python train.py --num_hidden_layers=9 --hidden_size=320 --num_key_value_heads=1 --attn_scale=0.177 --tie_word_embeddings=true --parallel_block=true --init_std_down=0.0 --lr_mult_o=1.36 --max_steps=14228
MLP neurons of a small language model. Each row is named by its layer, matrix (up: input weights) and neuron, and shows model dimensions 48-175. Each number is 128 + 24 x the weight over its row's rms, rounded and kept within 0 to 255. Numbers have three digits each.
After each neuron's rows, "fires in" lists the words (lower case) most often at its 100 highest values on Wikipedia text that the model never trained on.

L5.up469:137137148132119122119111155083164079152113115166134146163143089186162092173139075179126144127158155114174161071162136118120152142133131114159162115141095162131127104135132127146128099145125128111102106109112123175120175118122152142052124108155130132118119098147116131172102138131156133114176128111152118097115117165132123116121141138187127103137099136100120133174141134110138119110131
fires in: "in", "by", "from"

L2.up872:113092120126145180138163129162114087130127134145157154130113108138136107105133096127110133112147134180165120079115091129129148113122102108141092107128154105139133134153123146139148134108090116173104131143080147155110104146172140138130166106117139106122130092098129063092103126136135127095154133108119105106154134122106074132164121108139149139100124135123154105145137124135126115120175
fires in: "of"

L2.up615:154158131132161100118153136095078136128126149142121092144148138143168135127120156152108183124113128098113141158129114116102113129126144145146085144123165139147118125128085151155130130105137180152120129153148110137151108144125136126107121122161167117155147105181151117130122124096199122139150128108119153082103146119140115129074082146140120088111131143167105111146103123103183108070119
fires in: "is", "was", "being", "as", "be", "beijing"

L2.up255:098106169123136136160135107118159117190126141136148148105072115116138157101143180108144138122112138130096130098134135100172122115101113149113130103129135095133098081117112116140121118091134147118120120131139107104130141173111153186116166106150079138125151145106147098080150147146161162100156121116184121184153111149123142115125157140142084094117098194104108073138135133096121099134142
fires in: "in", "noddy", "seedman"

L5.up723:134170169117095160150150101125136141145092169102108140145146119095088157114123104144097114087163128134169133148149134115152115123150090094152118134153193115128161157129093106124124126135111149117152137138134145106101151126112135113208160124102114117169126103136131125139129130123133138125144115117137097092131125134112128136154139130135078156180124094136101133143123099151137107139130
fires in: "of", "cm", "to", "al", "bacteriologist"

L5.up494:114133111167091085135140087114123090130104090142126182104114090141112128135088110106148102110153067149125111136130125136160140086101144144105131082088134131139094134130164117133109153081139170089141122148147117124116167173115109119115100150099119143116144116166181185106148147155113112103087156106120110100153153117112092143161095121139113129144150174122093142152127129121108147130140
fires in: "in", "best"

L5.up411:118150146128112142118149135116132141182151144135147138099101150093141162093117118129158183128124105144136125170160114147148139122090120134165112114160125131152153110140158131159120140129093106147150141098105153111142147142155129130107141161115109163133129139155152131155145101128117109096135133161158103136134111139120111104165160124164100154135135146150126131168153111162098163092147
fires in: "an", "left"

L2.up674:113110143164156148112132127111160120117145133192140110121126148078168132132178090135157153122126164135114132132120110134129110106148118123134094118123176143121161163119167136125145113091155141154108117119084126124169114124178133155154107131087135121073131165105166115120127139146106101144114146123106096095128144096159121107100105135133132098165131149114120149159167128116141126135115
fires in: "of", "flatbush"

L2.up375:138103092140132149117091104160127164136141174152136114135107120176134076124091103174134149075113109118167146133114123108110130151099138173123091132163134114140098147123096120123169112121122135097137123120119130102112106167110112130173146106157133133143129118149140153131134121166129091091107138138166161111129161085126145134123130140184122119142112206118121136115127104127136145102118
fires in: "may", "can", "to", "must", "should", "would"

L2.up1081:142096145136111138145139108133137117121194141137123114135121139153129111109135122137157073106112132152144155099129138184164129087113098118117116139108122136152133159103086116169140156135162135077089136165088126111143107131106146095132125125101141119179158096148124128119087103139115138149135140109095141153134110125129104124107163193129121128134110123149121111078133153141087130126187
fires in: "of", "few", "most"

L2.up941:152146129110190142104138105078115127108143112160146138088108128121121083137127148119116114148144084144095151116126122150146127108111110157113153127102101077171154124172150130107160110144132151109169132131133158119123143152135106123139126113102127151130129113152120120113154150128162161114153180121128116136158147136077104088114108125125109123139089079099149132132123170119125130170120
fires in: "as", "of", "a"

L2.up715:123164149111096098104112101126103172167123117106131088172136108149145163097129152104089131123095123090129145114121142111108160196100130159112101123123147162142117107131092130131146115120106146168190111139107112158138152132121119139111104093146137125132123130107122128146123173147173143122157123145141141156151158150133085124100139123150120149133153115083142109154135136100121105122142
fires in: "as", "wasl"

L5.up1098:156129125159129168141102123123126154178123133138141116128097139156136122129130123125105138110129127125150082132134144159097048117147124136176175127098110171108104105138154093096139146145152142100163087106139148111134118122136112099097103098144128140156113108076112149137139165138121113105136115142073123126107136160088098119124122114118154131125111147104112135108125151123092126105135
fires in: "no", "of", "and", "every", "would"

L5.up839:103137156121138112126120141140100126118115142131105096145135115161142138130131137138132132129126071153186134151084095126096140150090165112105153126077165160128132133134117140097113125082140102110155118092110066136162142125140147128124169146129144106087126140110172138143154090138084155157115123144113110116111176146154144121113137076131163129114139141102159160146135102131092165137138
fires in: "in", "to", "of", "with", "made", "do"

L2.up990:146118111097127131150138069136141132105146121155112134151168139118226087166112096129118097124133177128110144093130111081168149140099103114108080127134141147102136134141139126145132096086081147115148086155088168162145095153085192136112131090118148134113126113099159112130097128126149129157116115119137163121124145111103121114109118124140116106140138110143140116120121131111139180088150
fires in: "of", "for", "to", "with", "d"

L5.up996:138110170086172125130092117135176140113159140144140121069153135113114124096145143136082121126152121106146113150156085150141134129067125162148141172109108100141120156124166070115137110146132182148114149163100140125087139085118164117100147109173133147088102121129090115151172118119129126100134157104150117106113146125114090113149166153096135170160106132115162131113109132123120096117092
fires in: "of", "until", "in", "to", "that", "since"

L2.up631:113105132072142104126130155128122137133084141154139152115169153147139110132110103121177129121124131150177110129163116106139083160121105101134112123133102143110106103134155143106177174081078113115150104111144115142140140167122129117100125154141122160111168117118122134140148120157132161090122117113156107117158134129149098134132160089119147134084080158098115095082163117094155130122120
fires in: "can", "to", "as", "may"

L2.up642:143114088118152147110102124109119134119092140160183116114152105166147143132119078151122131113100161115076115084116135099167102135161081137140116162148129114122139118167099165142102108138131117163096119103064132174094131116134174138107179110120135144114146126115150128126158097139103140108122155159155127126138128105132138129141141093091141119121151167098106153135184100122137140094132
fires in: "as", "of", "to", "sophomore", "until", "become"

L2.up405:148090161106160152119117108102099152126128092133113152109155121127148065110144140093101166129148121132164101094132127137165111120159129137158110132126106200108124126135166080150139139115101118107130119159159141154108149120103103138091101126104146088123101106152159116119149130097094135108153118145092172144133126140101146143126131176131132132140105155157106133107157121154140143082163
fires in: "it", "they", "game", "company", "band"

L5.up113:169108144133131138154138191157118130078129108149162136166139105113096159079110119117116129131090117127158173170144125117110082117131169116148089126118118154113114133110148162133116150122145142094147144137126142079146151108133165140189111134091181168110103115138139106120128142123117139096091109120147090113126137096102164135092119150151104125124153132147104141138089149116120138125145
fires in: "of", "with", "in", "2"

L2.up275:170123141118152161102123145103099141110122135125184143143079143132147124171109122131088189127111120128125081109120134160105105130190092146163132196131147185138126106121140113160133122130136119106100113108131147118158171111114152111131121130132070119091120197132127124094136146130131142132082122130159150118126125129108126153123129121105135135078131159080143107150132133112148120076135
fires in: "a"

L5.up1137:100130134145141096106092100109186165125079157109115164129114132150125142092137154167163119117095137140113125185126131123146155108126095136121154184138156147124144103138119123143135160126121156116157108162118135170146122110188120110144140105162162137106123165151092144134126133134097120140145127143134110140149136145114126174127150134138127169136121147146128111140167109108107178090131
fires in: "to", "be", "t", "d"

L5.up539:141148088139133122117144133132103103109083100139132147157097122180144105120119117142107132071147111138105094169138144149129180125139109120163132105129103152170181113129155133126142104147114137155143107128119169149113148176128128091114159136110096122118145125122143123113132124121100159122069117160128164140106138130155125125113131124127109083123117149139101147117107120172132128113142
fires in: "an"

L5.up649:141114140140155100163131149149135117090129112151093128109092159161149147141097109120159117132138134127180100083132117146133153128092172129128145141109147112118154100153173089085125167120115164136134132110127131163159118126132134123112118180137176110133135075151115124101139147142064105128142125114122121101151155157088126127121128161093111145082123113097069152149143104136167120153111
fires in: "an"

L5.up601:110141142120130123132144118127138147194112102082144090105113176145122064132124159084173161153150128128136132153142113126159094107116123118118140111125134117113159126133153155086122151140149152107133118140109134108131122114116127105089095123166081169155084121111090128177081152094092177138166135125110177117095126113135105111159172161123138130139108100151140117138135131129165121119129
fires in: "5", "6", "1", "7", "12", "one"

L2.up1193:155114146124150131162158166116112157151149099144131138153125121142122110140110193175171135031121077134146178125155127143128117128156116137174136117139117128128116152124118154150086102128100137121086148141110118129125138111113120116139109144110145081096166145127101139148127107148152116108118105087163135141162142147144125127067132094117154121127130114167129102139126151131155121128172
fires in: "as", "family", "indigenous"

L2.up607:069123119133143172162118137103094123117095136162078112095113079139161112115133116119132105111108151165094152111107159142098106155097129182157114146139147147111124078081102134168113134144153160112127115169133180136113148132146090125125185118155118133101181127134091146114138114126168102142118129123155125145154127166118101111133110115110157160137142131105147133112088152108139092165156
fires in: "it", "she", "he"

L2.up835:099114116142107142109165151120150129124123155166182110141128163196110105126135152139139149098125136084136118131118185104111143162165116128170148143114155143105092142177138116107161141122136117111109123120131176107165133087114127131147171096095095123106123108105131109118117091144114083157142119101151103135143102133124126120153115112155113140107148139095144108104130089119124145108139
fires in: "at", "as", "to", "into", "for", "of"

L2.up326:152112102136127115115130104127137106157125105152115148116137115158104151104109094155070128133190109157201127116153156129152138081120128155160070149122121135126137126104129117150145098091139108127122099147144106146140140151120116148144122147146145123147125135169129177163135148156133142119132107115141154078063178075125104101133159115163170139145131151128122166135118131085101125095132
fires in: "to", "would", "can", "small"

L5.up583:060128134123091118098147121130089148162087144122151137119114131155147142157113114122116120149148152103144102122144103146123090166102079118104115132126157110138129136131105138107157086111122099148138084114123163131138126128099156135144146174130171144160123108131117126167074168125094138122084148117125114143135108109152115114144115155137125168109122104131078111115090124190132112112130
fires in: "including", "to", "between", "with", "were"

L5.up1193:177163162158106116149126142112108102161122166146168138122145129099133149120152135105155132148084087162094200143136132127148165138092131129122126106121111124159110071049139152150144125131198177121145080139164148170128154164102113094095114137173156123138100094147155134131130137162127098125148074128112120119120153082133154136121113127137113133124138136103107099116132122114137117120125
fires in: "has", "have", "be", "is", "ve"

L5.up178:113096146131146122125118135156130118061130138130129089153104155136116148094164155122153112131156141064103140133122125170126185129146130139143086136112108124138157095101107101154090126169180174134157079103191135163119137129087132103117113150122134129158117092129151130109152101165104163125154098115149091118147116125146094150131153151109141099138117170164110072122150159132107122144119
fires in: "or", "not", "either", "least", "also"

L2.up861:167133129130096095107120109124147150121098167117136101147109122100142153151118131113113128049086127152100172120183106144171130144129137101121120120126130171117156201162122130128122066142138087165140128108121125129132128135118144124180150113126147133143134116117132121119136129122144116135146132117165096164169122163131137097121154117144176085169141146157093128116129153106124098111155
fires in: "they", "as", "his", "caesar"

L2.up129:174138118147098157082074165169163126068115132153120154110107145160137125114128139132150133139142107122113164139112126076118120150165129137113126158137119104139158125101135140135137090141116174120113107136129144144121135098192145155127158111110120103119135128106120131081135129143157126085134134171153166145071143108141108106126112109113149111133130127170136158142177139162108129121138
fires in: "of", "suzuki", "beer"

L2.up1241:157169088168130164140116068167137082133109099141122115188112126120140115118116099124124146115116148161143166113163148139175120108099096102100118132131121107113080151120127156123127136148128169120057133145122171101142121150132062115120149136135163124156167115103159119128107113085112135124132120116129118113125109143126121134132109148106086125110115154164144131147139135112136115133161
fires in: "of", "two", "three", "four"

L2.up1256:187128097133098143087141159109130119141151156165145142166129146095148121160165134187181135141149130093118118113125102164110106114150118158118120117155130112132139134126144131087119096122128120112108115106133151152121119075112112183113118114118164105163129117129167105110122149106131153101150138123126106174140144116100153111097108121123136113154172099119144133153091174171147124137110
fires in: "with", "of", "elephant"

L2.up93:146155145150104120133134170112149127128160102158113154131120145136161146107132169096159124147093149128161130144092117137141113124158089123138108125130150119133149132133130143093135167142114105124141163118106103149125083121161166147128145116100075136120137106122165074124123115124109167116110130103133141116122116141143132119131118126189138186139119088177128147160149141118106109115135
fires in: "of", "symphony"

L5.up149:123122156154106115136106106110130131134130161136143138140153154085106138104160131099145136137153152107116139125142094115143136119114057125135171159137127114118097135126108120113158154129119162131115106153149139159145150144132105110171101149124127145156151142119190103093121122091179071139172136109095153154150175120112145161147079135137127162163112139071145151137137087125156135150119
fires in: "who", "to", "be", "have", "main"

L5.up217:148195119134131149129150158124106113148112127095156098104187101138098112106115100116122124135139151122105118121169155113107122140109124089076129154110103089150098169123136091111167190129144151141128144161128101125142105145104115136140186129132121125148153112110086100152115093124127098131110141150080119116127139103150091123157148134092154143088084108151111101131124124142125164133151
fires in: "while", "that", "because", "those", "where"

L2.up455:142136119136074142159173142101145166111142140135099147137145139134137107158094140118090122110138127156122096137117128108111143133150151137169141130190122195098075095098137107146115124136115137090133132177116120143155173125133155085124144097143116120137133151153130115132113154146119102116149157099154141121120176114097141147112067126163122070119131108143129121153122123115137097099120
fires in: "a", "of", "dish", "beer"

L2.up1207:084161111162086142189074184127124111177100148172128130121133154126128085129158090083096126135124151158110142118137178086134154137154135109121115105131182094139127124076149076127113108136091124128105109140134159110126107174136145150127082116127162154119091108132161092132118109111138151134130139154133150137132141145134110147118119085157095153154114151170142133122126120096117129114127
fires in: "of", "with", "el", "density", "by"

L2.up1166:097169123101090163116133188120145125149117089143092142131087188138125108142126181138104121114129141141144139099106164138150091115064099160106145115090099152125162108106149142177125111134112125120108138128121131173134162122166154140119151142099137119146152113153159176117140117170115128088093123174146135148112113183102124123124140111094085118143107135135134123119106108131102080140110
fires in: "of", "therapy", "mausoleum", "therapist", "or"

L5.up937:159110112123127141125122080098123117146133142125132116151089149135123115176089124146084067138119137120125132134158099121134117113094191170105111133138164145115106094138149143183128169124117169129142154182149120101148112126162110128135142125127156145109127111102111161122084158122142162119122103129141146142130077091147130123118126078122109109117139137099132138133135103133122119098147
fires in: "in", "raed"

L5.up457:134080137146181112176104127123114168122105135153115116160109140140154144156129123140133126134108093120153108114108081172157141140148107096173127135111116155091117092157143113163109113121132116142113133121123188143126117121100084130138135107163153113154133123167104091162106113156157112119117166103132110095154122180110077135132133124109140104154102137142140098133116140128112122114133
fires in: "it", "they", "ve", "re", "i", "we"

L5.up1099:125111121130132078132096097139162129166099155157134124169190175085125117120115139096127071176156171148153133132105115110154170133129123130146130139123154126133086116124149136145085097119146098120085091108116096094184077112111184162103156129165124119160164101117107127160148114132130131143108139117142115128138102124129056143132124115115135109133094119153125113135145117149108155142121
fires in: "in", "at", "with", "for"

L2.up229:119137117135171098135121132109117129142112124142143134127171112103150159145097150150121091116119110148175107090146187110138087111138090130083110189119112176140154118128136125115141131138104128125147153118130111114089103128120128152118154150117106153112149124134136161103136124084144117117123162096150119133130080133091087140098073117128097130121132142091137152121157155100132145161132
fires in: "of", "for"

L2.up1219:133142126156120139139064150103152068088132131133120160142117134083119149115112161133092148125148158162148129098122140135174059171048091130125160146070167150096091130082165155138111156148184123132095095123145097142130062125139142170126108105131128113125137124160142141102102155129144155131075117134124143110153165154115118143120118126136134130151113126117113107084141118136087141148132
fires in: "of", "among"

L2.up984:138145116132144123114173115112144096119106127140129116174117097148142120176122129097070112101151148142125137136168115161152098111119111154157085106102130168116126159124153100138118126138138115143101126133095131158166155145127097157146125146100137133092141123151092113118161126097139136144166103162121107106141132156096114133159116142151116134135088145129097124097133137122127129099139
fires in: "to", "did", "does"

L2.up98:112176120127137127150100088147133125089134093131103152174084139125134129136113170125129094151166117142098133116132121162142124167082131129128140178122112113127135130092137116148091151106148148119074121138124137149118092135145137140150120123157156149150146087159141128106074137088137108097113156105101129124123150141149116145139142170176120168170112102138129098143136176124091123137122
fires in: "of", "ve", "100"

L5.up1028:166178126117121121110173103128119115084160096166109130140119140139143158122107106127103139147092076134106161091152118168163114148140149122126157164159174136129146101163108170098118123139156099083135143105147173105081113146112103155117135121141135146169122120131155061089155137139100177134144101148091135135086139131105089102115152100087150089105108127113102149130126165099089125111142
fires in: "and"

L5.up373:099122154150117173136103072101140176142080147114135156159129120120112126127116123127066148131115136132149093124131132142135159177161090091117104184155174163151124105123149125127124141107125152129120111153088152083142144122118117147121165109105095121161135101143085120115109168111131114149079136155122099099142122130141149134133138124078145140165101089136152118116106136118101084122139
fires in: "of", "made", "to", "with", "les"

L2.up537:108126132163133164155167123095105108144094168168137115141135074125132121133127110126087131126095129133114129121181111103169153106137134105115145123157154082156106126110128157095107098118143151104169076164153122128142119122099118140097143130118114131144089128128121174118146142126148105110124135141117109127148168140168156118130126127129127151113145137127067138089147137120140091185133
fires in: "as", "by", "than", "of", "on", "with"

L5.up652:147123131120119131139158132141137119118091131107094146124129105158091100137124134143169130125104069132129110058111090167129130120144140128124112127131182119141133133152132133123127098154142144162124102156159155151129152124088127158105129139145130099135129135114147111119121118177141102093134146123158090099153131100116083163135135108116140136142101093136137128138145153113124126122133
fires in: "a"

L5.up292:123145093150123148131101136093122136131130107107107117143165088126163101125126118152118116142133092112086099156171126143132136152123096111141122132142154131148081127137112144140125132121114120132155073100095079153152107123125118125148122111133139105092152148138123155126105114127156095129129120165118094123134156162169100134141094131144099157128093091123110108115131087167122111135140
fires in: "were", "are", "was", "had", "did"

L2.up323:143119123085134159103146099109162148126138111161148103102123169159127163084152169130161155114113096116153136122118134137156116123140128099090138126106127136103110124159108143111142167136145126095104133162099133126087103150121132168121143138093113126143124152155108124121133120130095130083121136113132135157108122094079151148129129150083095167141089123076151100100133153084140184140110
fires in: "of", "than"

L5.up1222:116137153115104093106100151130078118132130119133123136084159126161169082143104111149164130183141120153116118150136091143095131169126107078052126155151191120122116139155097136108103139121155128106114142150163147142099121132169174133107141132180158105113124116126116138143102141139153128117155090124094113109186149126125117143109125101135139142093084114147154122126129139104085114122141
fires in: "a"